Weights of a small GPT-style language model, trained from scratch on English Wikipedia: LayerNorm before each block.
MLP neurons of a small language model. Each row is named by its layer, matrix (up: input weights) and neuron, and shows model dimensions 160-255. Each number is 128 + 32 x the weight over its row's rms, rounded and kept within 0 to 255. Numbers have three digits each.
After each neuron's rows, "fires after" lists the tokens most often just before its 100 highest values on Wikipedia text that the model never trained on. A number after a token or word is its count.

L7.up590:156113113178143144178122224159109109089190097167089146137163127103162121112147133068132141124098081132131103160149099100164129129073139144085154141179134098115120154185121119140124139151106112116091129126074141098101097113112144181125128176171145105080134096133185158137148130143147142146
fires after: "\n" 26, "| " 21, " |" 10

L7.up1452:103143107196180106145130082128151152113112109157117175077103115185043125135161178039104120137123129151108167182093138136136129113078122109151119135088164139098135199137131134066134072154116083139180050025082124161161155122132136087108139142169124110110144127116139102127145117174138159133
fires after: " | " 18, "0" 14, " U." 10, "ab" 6, "az" 4

L4.up2040:152127153112144132165119117126098144161112126121160194094110091113165117125158075074109100141126149111101148135116140181103096095098143100145117133219113089117117157123072107153152200163169099124073162201093070144142112133055113127106083146137116138079153110108122174151154111150128104159
fires after: " (" 41, " " 9, " | " 9, "a (" 5, "ing | " 5, "i (" 4

L4.up856:073127188186171160154146136146087101179156182193119139098129139104156175169106138105168083061140146129127115180184177167090078129119140161130128182134143070170112136092053127086114098114119166151090135167161075125132103147113151079190092098128082124132146160124150151114114133150148171144
fires after: "\n\n" 49, "\n" 18, "==" 4, "." 4

L7.up730:103148177123120150154156139115136156120166188140118109193156083193097190180144140083119141135183121098179147134188159114176118159124184099153197152116112117074188149129154170127112118121157124107150093150119120088149174084184057162120100156123148118174133163099171150128127132140139154158
fires after: "." 31, " The" 14, "The" 5, " This" 4

L7.up1815:125170145107183096101115158136086150137100140109175118107138138154179133164116098049102150190101087130099118185167191055081086125144148153132176156088106081072124094161086128081100170109138029095129096175137138131115130129059143126178066132152118111145135129166120120118153093124071160161
fires after: "." 47, " |" 6, "\"" 4, ")." 4, "\"." 4

L4.up1895:050111167131108172088124108133128139117121166131129139168146155108084130097132132133122096128143148168073183126090126109067172119195073138117139079150116137171094073107111130125154141138124169161174075096098148100117113157127113086126132145070093176142133143124129102111072112126113165115
fires after: " | " 38, "\n" 15, " |" 10, ") | " 4

L7.up1659:139110132167143124154124255160100132140075132175141166101132151133160138146108080077176088148068092137150111166124133068149195120135124122098135111142112079132117183150131130089118132181106059174094116116160147105056140099131148219108156161147130155128074116122108139163135128180135220161
fires after: "\n" 52

L4.up970:127109149121234101113093163145118173137107144118170187134134070125147147116104123157143115163088137140142168111134119132163141133096125128105100124051089129192089170068135099112087152114102082149119183107194092135111094148111175166147145090148144101108176122082136157134153112074106104140
fires after: "\n" 41, "\n\n" 9

L4.up597:094120113165155139158106163097126139104027133098138102140169179179120120145118105122121161108111173080122123121115136136221072170125126125142160113051115145156133118108157126113166117120170141178106075095225118115046157144150110154073113149090162154140088123114136121117105154166114131138
fires after: " | " 28, "0" 15, "1" 6, " and" 5, " to" 5

L7.up1904:183155163096144165125157117135177113068163143122087130172143131192125127069150192153143097170143140125159148119097135108138109156186134099157131107101104143128113108158128133088161127134183093121170117119145117099095084102110137150112156165104091128124141175101080095125159106141096111102
fires after: "." 48, " |" 7

L7.up2269:076068120143119100139130168093136108083154069207092136127157143148126178007105164164149165162144115116052117062159160100157113064115118167148122128127147101181119143112142108115122078122106119153120161132116059099115093124100072100156104122124183129109106118180119117128094122127117163096
fires after: " |" 48, "." 10, "a |" 6

L4.up871:158163148094176138131133144161095109110118116138189140098130107126078121147114128164118123161139158121101165082099163126115134072147140115146141128070167156175161134075155128116094158156132079153077102157146175137092140127164062116095080107118175117141123169115173163117210176104130118137
fires after: "." 39, " |" 11, ")." 6, " |  |" 4

L4.up1628:103129141111097157066112103164117133126135137147097153120108085153111085144114092072083119173163177059138138133127151092139065129121146136153138112147128101123152114171111149099146189112169118090162104108107111143123139113151090089123158095159123141150134111067151143096158105145059120126
fires after: "1" 17, "2" 15, " |" 12, "s |" 7, "L" 4, " | " 4

L4.up1295:124116188116151144169167081132130138147153194140121171130120116081145077129119106096162100157102126130142093096132154105134112122106120130179101131125102107173105056104104085173140185105159061110138109163136156155108138154106090119130144101186140118088071083103107126175123152145134096158
fires after: "-" 14, "1" 14, "2" 13, "," 9, "." 6, " COVID-" 4

L4.up117:148078074134125128133121107148156153160123144145136098149176093154118191124107150122116164159121098095140136158132158108190138137126130130107144187091131191123129113154158130104142123117145157134143088107149082089081197113180139198140122143110114117163082125179154043122100153060128061081
fires after: " | " 41, "," 10, "." 7, " | −" 5

L4.up1946:081148164168137116159130132170096145136183090180059094122156119146152167062141120069108149157186133166131117132151129159107102100096091092111161131124109115143147121175073118145119089119154096180107153192077166159126083106090170140129056077120157123182133138113129160168121166150099138117
fires after: "\n\n" 59, "\n" 7

L4.up680:079052185059128131095109155184089116089125130047176120134110105150134145115118133074143140135071102123157114151115130113074162133082133177195154127155158203165141151124091080132093150127153127133129119165082144141118103112106100130118042109123170132153116123111103140135083106134121096141
fires after: "| " 21, "\n" 15, "2" 12, "1" 6, "-" 5, "–" 5

L4.up2251:071122155139072125183108153104121099148112081181175125113148131113068121144066138101166146128123158140094078046080184120129137156125155115110159109176205112152143162123151115090117122123153140172056097097177223132160117117144110178076061135149131141162146167116118149150103095120116143120
fires after: "\n\n" 35, "\n" 22, "-" 6

L4.up788:159094134101121092153128173177141113076162140161165216152175083104157110142144137171127087087128113199101136099026163156139118101075140082183119117160118114173119123069088132056116225133153136157121101159146121165080096165106138144122091144118142116208089144068137123160116129095135106156
fires after: "–" 21, "1" 18, "2" 12, "3" 6, "| " 5, "7" 5

L7.up1009:108095132138126159126154130140071128176129111092141103102163175158171114178061131148082145151152084147181090133153140186161058124151168169164139140185193122100155106072171067154123138093134151158109175150138107113118151134167152131111097075133153081101152105090088163169131128087177151157
fires after: "1" 47, "6" 10, "3" 4

L4.up1775:114106108163182148105114156134137205118087079140105152146102144096183148110128187106162139182108123039081197067081043156099111130094099118135103150139118104139188117173165100162142169052132134179127097176098102153101142111094122128143151120124175137112137132075065130113098146093088106157
fires after: " | " 62, ") (" 9, "ing | " 5

L4.up731:139125150144096101141159118111128132164147104147056184109159122133159110103098166086065144118097077130086115102103183151148104157074113105200130123167115044142125160167113071136118098186107106142110102134128090139126069060125146148192148099067078091112139157135137094125204167096130066122
fires after: " the" 13, " The" 12, "The" 9, ", the" 6, " of the" 6, " M" 4

L4.up1442:102058156069114144134106147154115086164161150104183161077101118169137134083126077092201119206150160157142108092124135064097132129134141077090209130129137088097126142089130130132118146115158144150122161163131115138163178146112147143087102134190100136106121099180062082157157119108110101105
fires after: "2" 30, "1" 16, " At the" 4, "007" 4

L7.up2024:097057133143050114107137199085125097119140129079122093142183134122105149082148158176094143138066195141127136173131127130119209098081116140104121131148133207126169126107085167148115185096104084158090142119160130249127145175081175132116154164063130099121120049125113148082091169157176157143
fires after: " | " 30, " | −" 19, "0" 6

L7.up2202:153106129137094096127109121163112121169125132114142146151125145171147111136172154101119112136093124183096134192148090112110074123093143143099162131129128150118099149062170056137126085134181111121110113105134151127156144089155166038099124148126197098175136193182124123158136124175105166112
fires after: "2" 27, "1" 24

L4.up1428:125103128100122144155139139114096108163096104139143147151087103125125137073187105079141147193108156107125127160144110171182161119154105095171131136112102105125094128145061057115163091165131133141108169131124123181158096101096066143153129083118129122177151155134164167106142149135118154125
fires after: "\n\n" 28, "\" (" 13, " | \"" 11, "- \"" 7, " '" 4

L4.up1696:134134181136149196133158152115108126149083094192109167118157070069115090113096131096087134143172138126179081105153166122122154106157118126120158059137123129125129094099114116096117135122086065175097096151123135099150130166145115160212108188126110044105109144116098156152120119173133148128
fires after: "\n\n" 50, "\n" 19

L4.up377:217135143168110116148182159173124090149124120147116196130159057127131130136149126103138145154113098199155130125106204090094205144074191106159114176057103187138148159105139133089045097117104114133112121138169146138077115089103122110100041137155096145157161119119111140163063138139116099138
fires after: "." 58

L7.up1421:127112190136152147129137133173097177163132205147131150165106069105080194110129161171107144125185109167147168115097141132090076136180132164124169152089158150116146106129120121123125134145164100147110134144140104078146156113132147159194071164111121136143143175146131120127118131138160117099
fires after: "." 39, " |" 8, ")." 4

L4.up1791:145133106165141161140164080154101122144144117155202146146163095120114163090072078101113045099129119126105157145153122127093165107130149130149123100111119105099167130131068134141175084036147047116103143129118122123110132106107106132191158139168150154145110194126134188132140144174115182104
fires after: "\n" 34, "\n\n" 22, " Young" 4

L4.up336:065143122134140134114175146157156132087126166133160171085154096144144161077151160140195130164115121168120152062147088117083091143137220062126136152142081179171121138099183124084057084133167164211092144133247114117100167147143115124115106174142130061203154176151162143167163123096081118198
fires after: "." 37, " |" 9, " |  |" 6

L7.up1151:166087149102181163114089135169158122129148168151135166113101208088103155122104157169173145116145134101105139092126110100098198153170134126127118095128181147158162079104158142116104106132133135195145122114127167235144151164152066181113210123112145084145120200131117084120091119111118112048
fires after: "in" 24, " | " 7, "at" 7, "che" 5, "op" 4, "oc" 4

L4.up790:110173129179137179106130158141149135146043131085130201134126097107153114103089098117087100130126124097101172179157124112089080112131090091135117099182165153165130141147142083121145085160145143102147166125113071132138082104072136137137152137151121132081147093145087096064171137122101136130
fires after: " | " 19, " (" 16, ": " 7, "ing | " 6, "\n" 4, " " 4

L4.up1932:141106125145125146126145120136123142104125156151090109168126099112135140088162122098089064110105111113135133089105103103124105100210129143085155106142123068158132111143111139104102151103063083141158092135153144099140131093122139130182061142170122102107133161124123162121167121137091139134
fires after: "\n\n" 44, "\n" 21, "\" (" 5

L7.up22:113108150096149181108185119160174194103097086105117154084142112182137154066161113129082152154102112089149071117139185150140147095106121091112149076151097173148118164191162142163144163163160081172121137081144080165144113130143122112100165170100184130087058091104169089144094132096066207140
fires after: " | " 30, "0" 22, "1" 7

L4.up1613:164171164065104134180090131136097106142120133134100083103108069107080117143159157057135135097115114133146112128141117110146113098070116139188088176072170127152068106175063147055098178206108091141157120153176146150124147096111125115105086095052159145141121107109151203140159038167174068130
fires after: "2" 36, "| " 15, "1" 6, "10" 4

L4.up1656:174063082137151162149106152145147100138121126137158127048174094157123100103147146168107152128109123154047155108038090151107154117153174084155146192118175181142223151092132076091055186090137070174147166092141143141127157111055145199140140177116094125146146091137114115172163129118109139163
fires after: "." 65, ")." 6, " |" 4

L7.up472:127091090172110139164128117116142172161109183148127121095186098119085174149157146078126134149119123144133154083061114126098181153166067088114132171122180155135131191139121115143147148114181113160084113154184125093082118117106139123154058131144101072147100173183125112077201111127060098102
fires after: " | " 62, "3" 10, "2" 5

L4.up2149:093103046112152095153140142129112089149154137173132162127144057146142082084095117145132174135137137158141158104151110104158121163124128105074141120088192083043084099094122065111129093112123158083133115153131093143111168162173090130115155094133083115129038069189175138110221149151163107079
fires after: "." 25, " | ." 11, "6" 6, "," 5, "7" 5, "-" 4

L7.up1436:174113115133108137144162137121111134127126163156153143088099128128047122114158085141157160153184101086132170132185169088105125118103178112113074118057165129096217105139124119156111131170118118102129090181101128140120107139111120125088086142108130143124071068095112143137190113152101163126
fires after: "." 51, "\"." 4

L4.up2032:144189139134148177109136165154147107119110132126122114107117102119060128110170077114122171186143094131136191073068088124087078140153164086152162189110123155121133145150159111090171142145147098135118125187130160153127140128082094146114089140123087144099145127154121143132136138129106150115
fires after: "." 58, " |" 9, "\"." 4

L4.up808:111169144130111149185194164174064159100164106166131159158217080131135122082166133115119115077113152144155173142115140135130133087116096178176103153142111116111095124101100087109110139123125111069107174160137134177095117143083113152124104139102046120071150101133076104174149163099153079175
fires after: "." 59, " " 4

L4.up78:157151149121150110137124061097149148103050161113140052113110093137129134132116125086060159162133081106126143098011082170154120122149170082099129122119091162134091112139119128176146181097099156139118108144092132123122111107138049151121128112150138156083113146155045144117140099116112124156
fires after: " | " 38, ")" 6, "." 6, " |" 5, " |  |" 4

L4.up1482:170162149094170141150140093130131074158114172106158123143140093180112167143178129160117141111075138167157143100040158076164112125165158024134127219091165216190146119077255147105113191139135139141124136157158073122129097092083127119149094150125097129131129137146115133168123132091151137107
fires after: "." 57, " |" 8

L4.up1637:114143163077123169072115133136164120080114190144156137171103130151104111127177148173105129156075116157091105179088142103116147091190116142176104156118173135146115136115136132127140163136095066134151166159164131119067104157107103149255161120143144167153147161104120179166212086145093121151
fires after: "\n" 43, "\n\n" 9, " |" 9, "." 4

L4.up2271:154247160063201170093162162112116095150136156137160127133101098154095155131155130142146135160131070155091173097036129110071087090137142049154167154119170171163176121147234114137184106156137125144132110124149129147110122110079080104173090139142122144149157159120144166133166109116143144109
fires after: "." 47, " |" 11, "\"" 5, " |  |" 4

L7.up1220:126114132137149149170070114102181109117138108150192206105091174152131126147125109108096164116168153148112190120176091081118111182127148122056112160101093136198103076122111170097125132134190187141122075099137086168144175098080134058172129131165165152140096107091169154149154127116105137107
fires after: "0" 26, " | " 14, " made his" 4, " G" 4, " My" 4

L4.up817:064101124175148122140081103100102184111113125106108118152104128114082162136178122121102116164072138107159184144135112107116141114137134084174098133143123141081153125137087103101141132131121082156126089111058030117173106115067110132107117119081048102142126151143131143120189175119162111147
fires after: "\n" 29, "\n\n" 9, " On " 5, "On " 5, " | " 5, ": " 5

L4.up2019:107115139136168078102158152087111177153120090115131169154118120108126145082111131118068177176142161128107139123030217129128094131140154080151149180177088137134139091149088161102158160101189112111103126111058103159114096131059164143153163151140113137125104110139111199147175060115113118152
fires after: " | " 43, "HL | " 7, " " 6, "ale" 5, "0" 4

L4.up1864:170072147170130162093100135113157196120113148152118113118087118119129084148154127095099100160093096119137184157119125147204110165163159085149084119157106146136126128176089110141108083198118084154131111105081091139160131114126157057143106078117123141097188106144102119149114112129164154150
fires after: "\n\n" 61, "\n" 11, "===" 8, "==C" 5

L7.up108:175102166141128071129132098124112124149141145130110149138161129123133155093155088106139137086147173123149124144198124074115094166143168107166139130082130102113099160130098105126135128106120107147082138143089079138144171137162177106170122153101140198147118138083125134043198129161143096113
fires after: " O" 29, "oc" 8, " | O" 7, " U" 6, " Ol" 4, ", O" 4

L7.up655:147234143148138196093138128121106159131167140109134176105105069169093158066128154159102126183101122130037224104107174147139117105142127126114189105131155186139152116177174124131180125106147116119143099148221103139132131100064098135108088108139134131098109113163162101138111063189117174216
fires after: "." 49, " |" 8, ")." 5, " |  |" 5

L4.up2007:141059114189117132145210076137089166178103109173122116151124122127113141093134150110140092049107176167135124110135148129050113105178115110148148116101121165124088138142141074148046117089129168135131179169152111134121107106126087113117102126094087092130188047187153155138114138117140164112
fires after: "\n\n" 37, "." 19, "\n" 7

L7.up783:162130134130161104139127182152105171125152143115140110111170123145176129127152108080183142143127098103141105191169188105135116144137093090104216150125101113159137089156094089109116142114123085188107120141107120124077173099078124176153103153152091156137134146168126163156202062169085209122
fires after: "." 39, " |" 9, "\"" 6, "s." 4

L7.up909:106109108108142146206102100149137168160133129113148115129123183192167144104166197069117112174148136166088165116154133119077152158076098164127118108113122108074139139205110161141108162105105105197088115126138063160123122151115062184113187124080121120117122162114088118135144110133095148142
fires after: " | " 25, "–" 21, ")" 5, "| " 5, "1" 4

L7.up1621:154141138126131122099130203106046144135142139151132173139130078148150136099124157073196161142115090143117142191186178057150129165144127142167129076096156093108175098164104116111102144142114100136092128099107171122117095066085172099185109183126154140066155098181139136146104107159065170174
fires after: "." 52, ")." 5

L4.up1957:164118202122080126113144122125158141086148186172103123119119172169118081125138129156189154142138201120123073140157148116188126100122080076162099125102098144123114118131080120132102159156086111073142142130116150159049155148127114058150143087153168215128113139083153147121150122139103155143
fires after: "2" 39, "1" 19, "erbai" 4

L4.up1128:121123154115139133099144119136080169154135136045188180120125131139059134059179126070063143172109169166118127116104121173112145095112094107137116096180146122070116112084086095141116183120108098106102141150161142167119106190146128149159110177119108149139160139073160132182104199144124149175
fires after: " | " 17, " " 12, "1" 10, " (" 8, "–" 8, "| " 5

L7.up1599:127167199083139083136092089125104125071089116079156161144141113177135116103076131129136137100141125109188165188161141099082086128140138108122189129065111130164145076116167128194087155098135098159179139180162120143151113122105121127135067116170146111200094152145130129150164111140090129166
fires after: "." 54, "s." 4, ")." 4

L4.up100:172171090127138132101185141143149133128120098147176132113124146197129151089099119151147156155124092125078184098083169121130102117093145160203123184105127154144148160104173088172160123112155098123099131136214101190094103125114158132132059079140089109112066104161142162128131100184110090151
fires after: " The" 22, " of the" 11, ", the" 10, " the" 9, "The" 9, " in the" 5

L7.up480:087103168150115144118092137092123101168188151145119137103141058162158160098160096086192164132160073136147118145124189086174131114157162151129145074034159156119125137084180170121150172143116192107120177165120180112157170178111150154165106192146139141159152082100160112218123095096091117133
fires after: "1" 49, "2" 7, "," 4

L7.up119:092088131126168105175120162113148118147078091160141112089146126205140145130141120117090134138100136092108133146110171096122143126146086123079111166097101159142180094181088123108151147120164058107158108079109103174145087136130099080112082145152104125130151136082130129186133165134138173158
fires after: "1" 13, "2" 10, " (" 8, "i" 7, "," 7, " Japanese" 6

L7.up1774:160161156100150120108121082152102171102101169172181153064094123185139165149069127173118102124126096146139139151134137064138151109181168135169164091085175139126184132154132099037099139087136146081081104176183101104086146073174161055158096080145165145128106108148107113169121135150103232111
fires after: "." 50, ")." 5, "s." 4

L7.up1626:137153162114184075114104143115104073141090110108150167120078135126145150150153122164149148119162127100168196115145148130109112137131141119166100093127129088152129123110155130152106147125148093173119132120092144135081122152058125116141135128130104177179136107138146136131078119149135161152
fires after: "." 44, "," 8

L7.up545:118190096132107159077141125146158142114144084135185124156098102127086135186112160124118167112141135114192166137099071031101132094185197155076123107116148140150094074129159108119169169153143053123128107163134101068134133084068102117072130116142132122129158150219147099111138110116113152102
fires after: "." 62, ")." 4, "\"." 4

L4.up1380:119111128133084126129135157153117134110086163108163149113143128131090135147189130113175166146153078123125107161132138125145157177137166085191114116091141118149110171193064104133107221235147109110188164084178159092118129148116091182132131150098150127108163131123182145059126136137133116135
fires after: "2" 53, "1" 27, "\n\n" 5

L7.up1656:132148157125155169101147111177103190135133127202134159141160123115102134114116121152103117096160082140105135163110142168100120141129140116133080146053093193157113088128198130132140132119111108094145145123137096123168091142112138163072119138107143115115123165114160123062125098175151151097
fires after: "\n" 36, "\n\n" 20, "." 11, ":" 7

L7.up1181:120145110121197134127178151161100135112137168107166144153172106151113135123147138199115092149112097147195133121128152150075077094162173155136157114068109108165141104132200162075125195150134097124134142151157118159099212150060160147147140142144102147149165111123126187156130142173164168119
fires after: "." 51, ")." 7, " |" 4, "ers." 4, "\"." 4

L7.up2201:139127090080192057120118102120102131142123151203128140121113137134189113173137198107150123171150096137082091090126169095130179131165102069084125139181097142105119172133149125105133172115144113150194048084156091159170116080072133133145192078111165114086070175025120098157175145113162109099
fires after: " | " 51, " f" 5

L7.up60:176207069079105149091117150123120182121138144137161081142088058117115113131079133132168144119127091128167162103110167084073133149119167168167083131087166169123149132120118087093101169111111097113090150141100104113099090048063138089138090097151133159129150140202090137151105135139073233109
fires after: "." 43, "===" 6, ")." 5, " ===" 4

L4.up650:088096152143172134130157153146118141101064125149157126123144166117124117140112115117083165118209133085129156074090161085154107083177200059136143159151118121106170171166084140117160170085083210133118153121161105123138095135128147148102129096180135134134162154164132142072084126150088107141
fires after: " | " 73, ") | " 8